Weights of a small GPT-style language model, trained from scratch on English Wikipedia.
Size: 8 layers, 8 heads of 64 (1 for keys and values), MLP 1536 SwiGLU, vocabulary 16384.
Architecture: RMSNorm before each block, rotary positions, no biases in attention or MLP, untied embeddings.
Training: a variant of Muon for these matrices, 381M tokens, 11664 steps.
MLP neurons of a small language model. Each row is named by its layer, matrix (gate and up: input weights) and neuron, and shows model dimensions 96-351. Each number is 128 + 24 x the weight over its row's rms, rounded and kept within 0 to 255. Numbers have three digits each. A neuron's up and down rows have the sign that makes its largest values positive.
After each neuron's rows, "fires on" lists the tokens most often at its 100 highest values on Wikipedia text that the model never trained on. A number after a token or word is its count.

L5.gate80:111164148065108144036119113173190105114110162156118117099147153091113160167116171097143124104135101157139099159119073150128157175095094119136162098136150097134139150134145143108113147143123126124153095139155120143139109103136108114124132148122117144115102061108154162085114149136114096099152153125101110094113103117114115108164126136110125090141104103131149097132136132164141127108124132128083132119121124143118105127110116140136125146102098134104135126108143144130140125126132147117104147099108158109143091084130114090080149130093118123181150114143128140123118098074096095143080132157104129137154156086109091122099107163129120112165119160163160161117143142103146104127095160149155054156144105141141132122177129142124155120142125156095158118106157140129138126147134107
L5.up80:103133147115111176104114112151165114085137155124108137131086141139156174189091165116106136087140101138133119137166113167119142148103130105125123140146088107097123126170114121118143125168098089114173094136132130135136104132129121098129103138137120133102144102103163134096133123132154068095129154143062099158141107116090089110146111125111120089155110092127108153129140112146095139138115149124102148101131125135132084133168134106124144155099094146119090139129104127113160146114151105104100155089126158120128131084122122132095123136114140147150191142135110152080124090130132125152079109142115117132129144121110119157106109193181141123132099128148166133133173162086149138168135113153147119129122110137109124135129151120124122157157126135094118141165139129086131143160147089
fires on: "1" 37, " C" 20, ":" 13, " c" 6, "c" 4

L5.gate151:139144172143153151125137083099121208183105173176122156139089123130112145106169125081120147105150133128094144122115121141111200162142117148114155148163118128125155101114123155122096108152154168152157128106125114108116135136104139172128150138150105096086158120131173145119167137140163119138108170145149146116089125106104101098102117072126118114193102086106145110154118132116154096154157130145107123138138109131134115135178117166102122110083168117147108121136121140138098099127170130128137111138159112134145162162115131137159136153125161124123166143160117101114180150115106156154103144111096118108166125153092114119178131096105133097124173122122081131120198157120111134131118162157156135145109150142132113143112100141085120133127162136169092098123110162126143136156128139
L5.up151:125145110127083105160144194149151097139146139125128154121122113144139114139158111113169114152135114114140116144100151091085110156122164101153152100156136157150139161160094164098106155094121139164161087118173147138125146174151122150092089157136106134127124110129143137149061100161099112101139155078142117098159094098109133105138125182108175097112139109090144120157165123150142153125100129085125118154107096146113154101164125119090128096129130134144142143115125131108137149108089121106101153132145128119102106072159118124138086103167132138167145094124123132134135138125127148094144162168131153101151134110159085109078108136148135112134116170128090067142112115107153155089116111151162131153127135105187131121137126192122118120142138148150156124106136165112098132145153153
fires on: " " 29, "0" 15, ";" 9, " after" 8, "–" 8

L5.gate1526:093098141113128116113138056130082130113112103109115094111112126158129169136100155120161102142129133081150089115112143119153127078107112089129152147127146111145084119146131130106125093119144126140123092128142118111127129112110087136159137141143158142169106146120092088101086169128139107103094154144124151174127147113160102132110089156115100148143142144138119166130091149135150118183146105098175150115111127131152121117131139114120099122087102173147133163123114113105151095107164162096127097123092102142112106098134134135150163097141092123109150144130102168113117137136195151115125130146127092164139092101127140137124150148116112137184099152101147123075150153099162155100122130144103141155160135108091159160108109089146144128149105145169135097144113104168119119083153126
L5.up1526:103139127113163107127127105081143106097171114140106144088120138113153151128124110110066127116114143162151096156138152114192161131101121136117085109145111173134132151153145122141151107123130114161127104128109136128108110143110100166098108084122121135119136106089070151109085115090200127096104105159080136149103176148125136142140104135111151160106120139141172120147110127133114149131157140147115113116156136104121135122126106134086168095133123087136082137125122128165111123102115134110122166112116093155154146152139053116143162106142156161132149133135114093160164086098161120145132154122144154148127116147131129158149128119124145125081159146122148128127083091141159106102128079143163120118108110109129095152154136108142115075121171141177113114089156108157113085129163082
fires on: "'" 17, " first" 17, "th" 7, "st" 5, " Minister" 4

L5.gate362:156095149159131118130199154128118145107145151150165086150108103120123096130138137144152114146139108112126113137172122121142121107111130074098103122128117132131140137140131132122073122145131176134145121132146120151144156102084170169137160118163091150098090059106137113137121157123061142167127112137098156130161110136140102134130152130127104100102139142123147092140112175159170141090116199129129160156152106156167109141150097136101087146144115125104126100070144133142124136106136122162120122139171165113135103124161091112141144163105179133133099113121132120130105164117133102127132109173142151121060119165165081114114124140135116127127111107148145104120103146117138118129093153134108162128142130178144155118145139073159082111160154134171125131166134128114139115124126144
L5.up362:140097153157106141139207127136121126085152150153163116132128106122114098138130127132154111152148121103121117149168129116140127104112125069119097121142124124120152137138132139123099139154126185134162108134135132130150156099090150167157150110162095143093084064105128101138132136098089143161122110119100155135151098144131105135131148125128105097116148143117135082129135187151160128076107169145135173163141125170168108159136092133098091167132115122119140092095141138137130131094111122156117128137174163114128104134172084098140145160112175139148109121123131129135099146119118109139129113158131159121079122160185096126101131166136099105136106097141179104121112148112129108113095148140117146123164132183152159119131130069159078101166134131168130158162142130118126143115140131
fires on: " st" 28, " St" 8, " in" 6, "st" 5, "St" 4

L5.gate543:125127148181132154104123141131114126117146088136141181138145092145151109140074171111146117112084151129089115161135145114103124122115131116113080138134077149142135132154161147157128124117167147145124126143140105130142096140140149124117117144149150120091145140126114137118147134098110137142145166163163111113130167108140083124135114101142129114118153122111157118145158119131094150106149080166141073174122126159114156128103122158125146130133134140104130105139115164121136088106119106111159139162131144131125108155147173111143156139123167107099124132132148137171115122157152172174115125145121081132132118136157131124102106140125138151161093110102154156134156082103124125121121126162112148102109148078159115104081188117138114135182111143156191146088134150116105150155089158
L5.up543:143120143127114153144138144097137110098154118110083134128142123113119132124130132141124111134116117175101145178140124168128120117148151158103110120083090151060101131126124104151108106136176152104088125131133129139104110139096099112135139139121135159148136140104108179127127167125076112122160143131131165136133175153140162164191096087117115108128150094153155121116112177144141141109116084142082109174152121154090146184098137123135129142116143118143181135136112107136111127123137096169147143174109100142138108149108149100189139117123109120140159165133142141135093112130119143131136123125148135090180113117137130097138108110167143105131111114102157105125113118117130092142115137129130155123130117116127119137117139130140124134131089116158121138082161098103097104090147153
fires on: " to" 39, "t" 11, " not" 9, "m" 5

L5.gate1523:115127121169120124144155159112150119114103148122169093149123130151132107110113092180139126101136098127129112132162132117120113129096118085138114144122107139127116114087118137138150112135097161108135168086138150166127111158118144155111101147127098134082168115131126146117144110152112132162123123061149108086110143139102145159139100093101140126098093159166129113142111095139126112114147133138159150148127102123147118113133108122161152118158116113151149173122122102086132041154080133141155140154141148093091091143144170106146148147095143161132091135122101106156111138114132138163139092125078127140120140120099099153151175113104121084148161079131147143111113109114096157127104158131153163158101122135151146143131141112145137165127193078128162126175103148130137073138132130
L5.up1523:112092106147117093126128127138104134086124124123143134125156126148112125155111112114166166107117127103142129135161106099097112188103107088133147115114100112135114077096160121105174108131125137115119135096135131177094109163129165110127121123100093162147167104141121132125132092119104128158097134120122145131127150142169133121150097121101128124128084131145134138145099141140148075098178121146156125146077111123155135105112081135169132143132114124156141148112060103105150110132096142106116093079136166108144153130151140169165158134119135126135062156146108121126104123106121097176138074138116089137147149129169132191121142137113136116186167108151140107121088113091126116087129187154122100113156119136135149174132160118121126092151178087114157118143145148123125131104084151
fires on: "-" 82, " in" 6

L5.gate733:096124139137146113110135104118153109144140121121084137128136101106128084144125124133156067108112129138111093135119147125127139087116153086148153116152091092122154114114114136138084116093089150151120149127153132150128100140070101180101106128151128149074129108082098164133137098137119115118110169099111121106137126177181101124127142149160168090129115169162144092108159094169097100138155062097113118164148135119129129125155129172117145158102152107122087151110129145140122101122141127169116125094142136125105184145101113134115146138158093088144099120153117151094095142099176138154111159088139138120140166159093117116104194144161136142133118140129133161136107094132118138097144120078116169146117147114094135104143116159090147120120132068132136110169121133134109161100146087
L5.up733:107086131134139070157131140114114134139113139062138143106133074115128074135145136134112087099147107139143098125147184133073135139085161129136108123129120148155114139110091127116107157104165142109154133134110149147089139141105137117094126073129150113080107150110129151142125122135121085178068154116126097145126115123124142144163101155138135130149114101085141146119168108120148143139152093144155116102116102151126113158161098160122106122112157113129089110146133124098131173139117089134154173121129142124148176155098144122118147153151115093154119171144141154119160126102119162169119175121130146150130162167088133144053162124164148103130136170146124140111101104132148133121130123083144154123063135116142123124122110146133130083117085113138090151149095121114137145115130151
fires on: " in" 20, "2" 13, " released" 7, "In" 7, " was" 5

L5.gate278:140124126132049132178155140127170133114141110136154115110134123151153110130121120151115126114119081142144131126117153133155102101113124109139108110134109120142128132100122104102102133126117152159159120109114067113146146102109157086116123130127155076100120114112146126111121133129152141128109133167154163135132100116110114137087168118150177132141162111094140097129156120090077114162096114119092106118193123191131123113145129146123114157135079103134154154112142123125167101114149082157068140148108118148142114135093081087178161151127138126130115093122129168106146164095147108091149146076152141154140095115118148104177150096167117151092105144142147085120107113130168112112115113096149138207098112109083152082156099107104175089144144143068109164145102111110137129120114109
L5.up278:163151111146116128104178116104167106102140158153143112093158122142118127125153166151164121147117082094151114128122077169097086113126143115130110110131124132137113103140131127170104119124148150121097128129164080123139114095121137126134159120135170089118168129124098130098170121145138123159134142144142081101145127134092107142116165121150160142144173117155136147124121133125110140176116078144125102078142116140121156108118165147108142131124105084071123157107116134110102139079100114141111102139086114133133097147124124134138120134162121170128150085140069157119152122137123112139116091142083146147141130168113128127168137133106157115116116139136094115140138131122120102106110095109130162133105104096103133078123152104125106190129141125108109153170138112112135141150115147
fires on: " in" 25, " /" 17, " g" 9, " s" 5

L5.gate748:114119146133147108088143105129141127106135128141115141164134180082141149107132121120168089131129143160146148108118085110119126117168099185090104070112126123113105087135134145120089112117107142104151134162120143125128119085154125134137125110145141156159140134102153145126134123118141137105084104161132108124138163123181160135166154128181102153126100089097150121143176118086168139125106140148127146159150186117173127128143129155114125148112082162113133122110099130112118133132161154100110108155111127163175138138121123083119102140075128112124101135123089130141156158192114099085047108123109143097131130129143116113061150118103109145126117131130080123102131141114162134075118151150134101131136151134122099127118120111154159131132127137104140120107091169113105116108120145
L5.up748:114126098137120107120130128129129147099125147146135131112114137130116134150130163145144072129123133133137119114099108124138186147156098114127106098115141115173122090116131143096098160092129095117111113156126096148138121128138133129125161101092101118163135104119133105139101100140115111109112126151121138145084140111125120155117104097119085145132083111157166113134176108129144116152108106124121148145122119130176143129173106149127158113152132189132138128134057106151106152134096144145094126141133125120138116113104115108135131118127132139107169164083114149177158131181089163115082144110124068131145129137117127135089156159111111178064107144111094097086122114088175163088129157142087142140162138142155130129135109083158119134081129174126130105137113120138160154112173156
fires on: " and" 27, "/" 11, " " 7, " or" 5, " for" 5, " m" 5

L5.gate1117:104134161129132155149167168093097094128130145139118120123137085130150132117170133130099104126116138112105099101146144128141119154116144124112109075094110094118131122103132134135135146102133119144118112115153116119148102135093108133160140122118123126136114106127078140114100074122150161110137107114057172099139151112183145158123149116140123115086135156156160126157121123115112160125082168124096123132160188071107154143113143095116129113114139132101114126157099117063099149107128136105114124084096145160096109153131134102083098126162142128156114126105122130076127160158132131150121105130077141117117176097116146088147151112148133128114142143151150116117114172116131104147130133173137121109112114117131146100114125122127130157144137128157149100149128176111119064158089112
L5.up1117:101119135079120112114147122123096109150115138133135120109133142125129141169116135137141122147121120137158096086109140111115104113133164127095130119102155135118103117075147127138112112111157088114132160107123122162196117111109167150142121106130139105172149113116103125119141079149137156106134108112102136115180124094178108162107141135156143167096137138161134157176155109130110136108051157168125129101167157164126111132166122099079134112122137146089139143125137136103147171102120120116106124120125112139085112133089135134113124149146162142114138115133103089059115145141146081140135128132138126133112190116092099080136111118123142141147123127129121154124137164084143083097145107141135110133116133115136140130126111074157131136122172107130126078131117137109128130163111120
fires on: "1" 30, " G" 25, " km" 11, " g" 8, " m" 4, "°" 4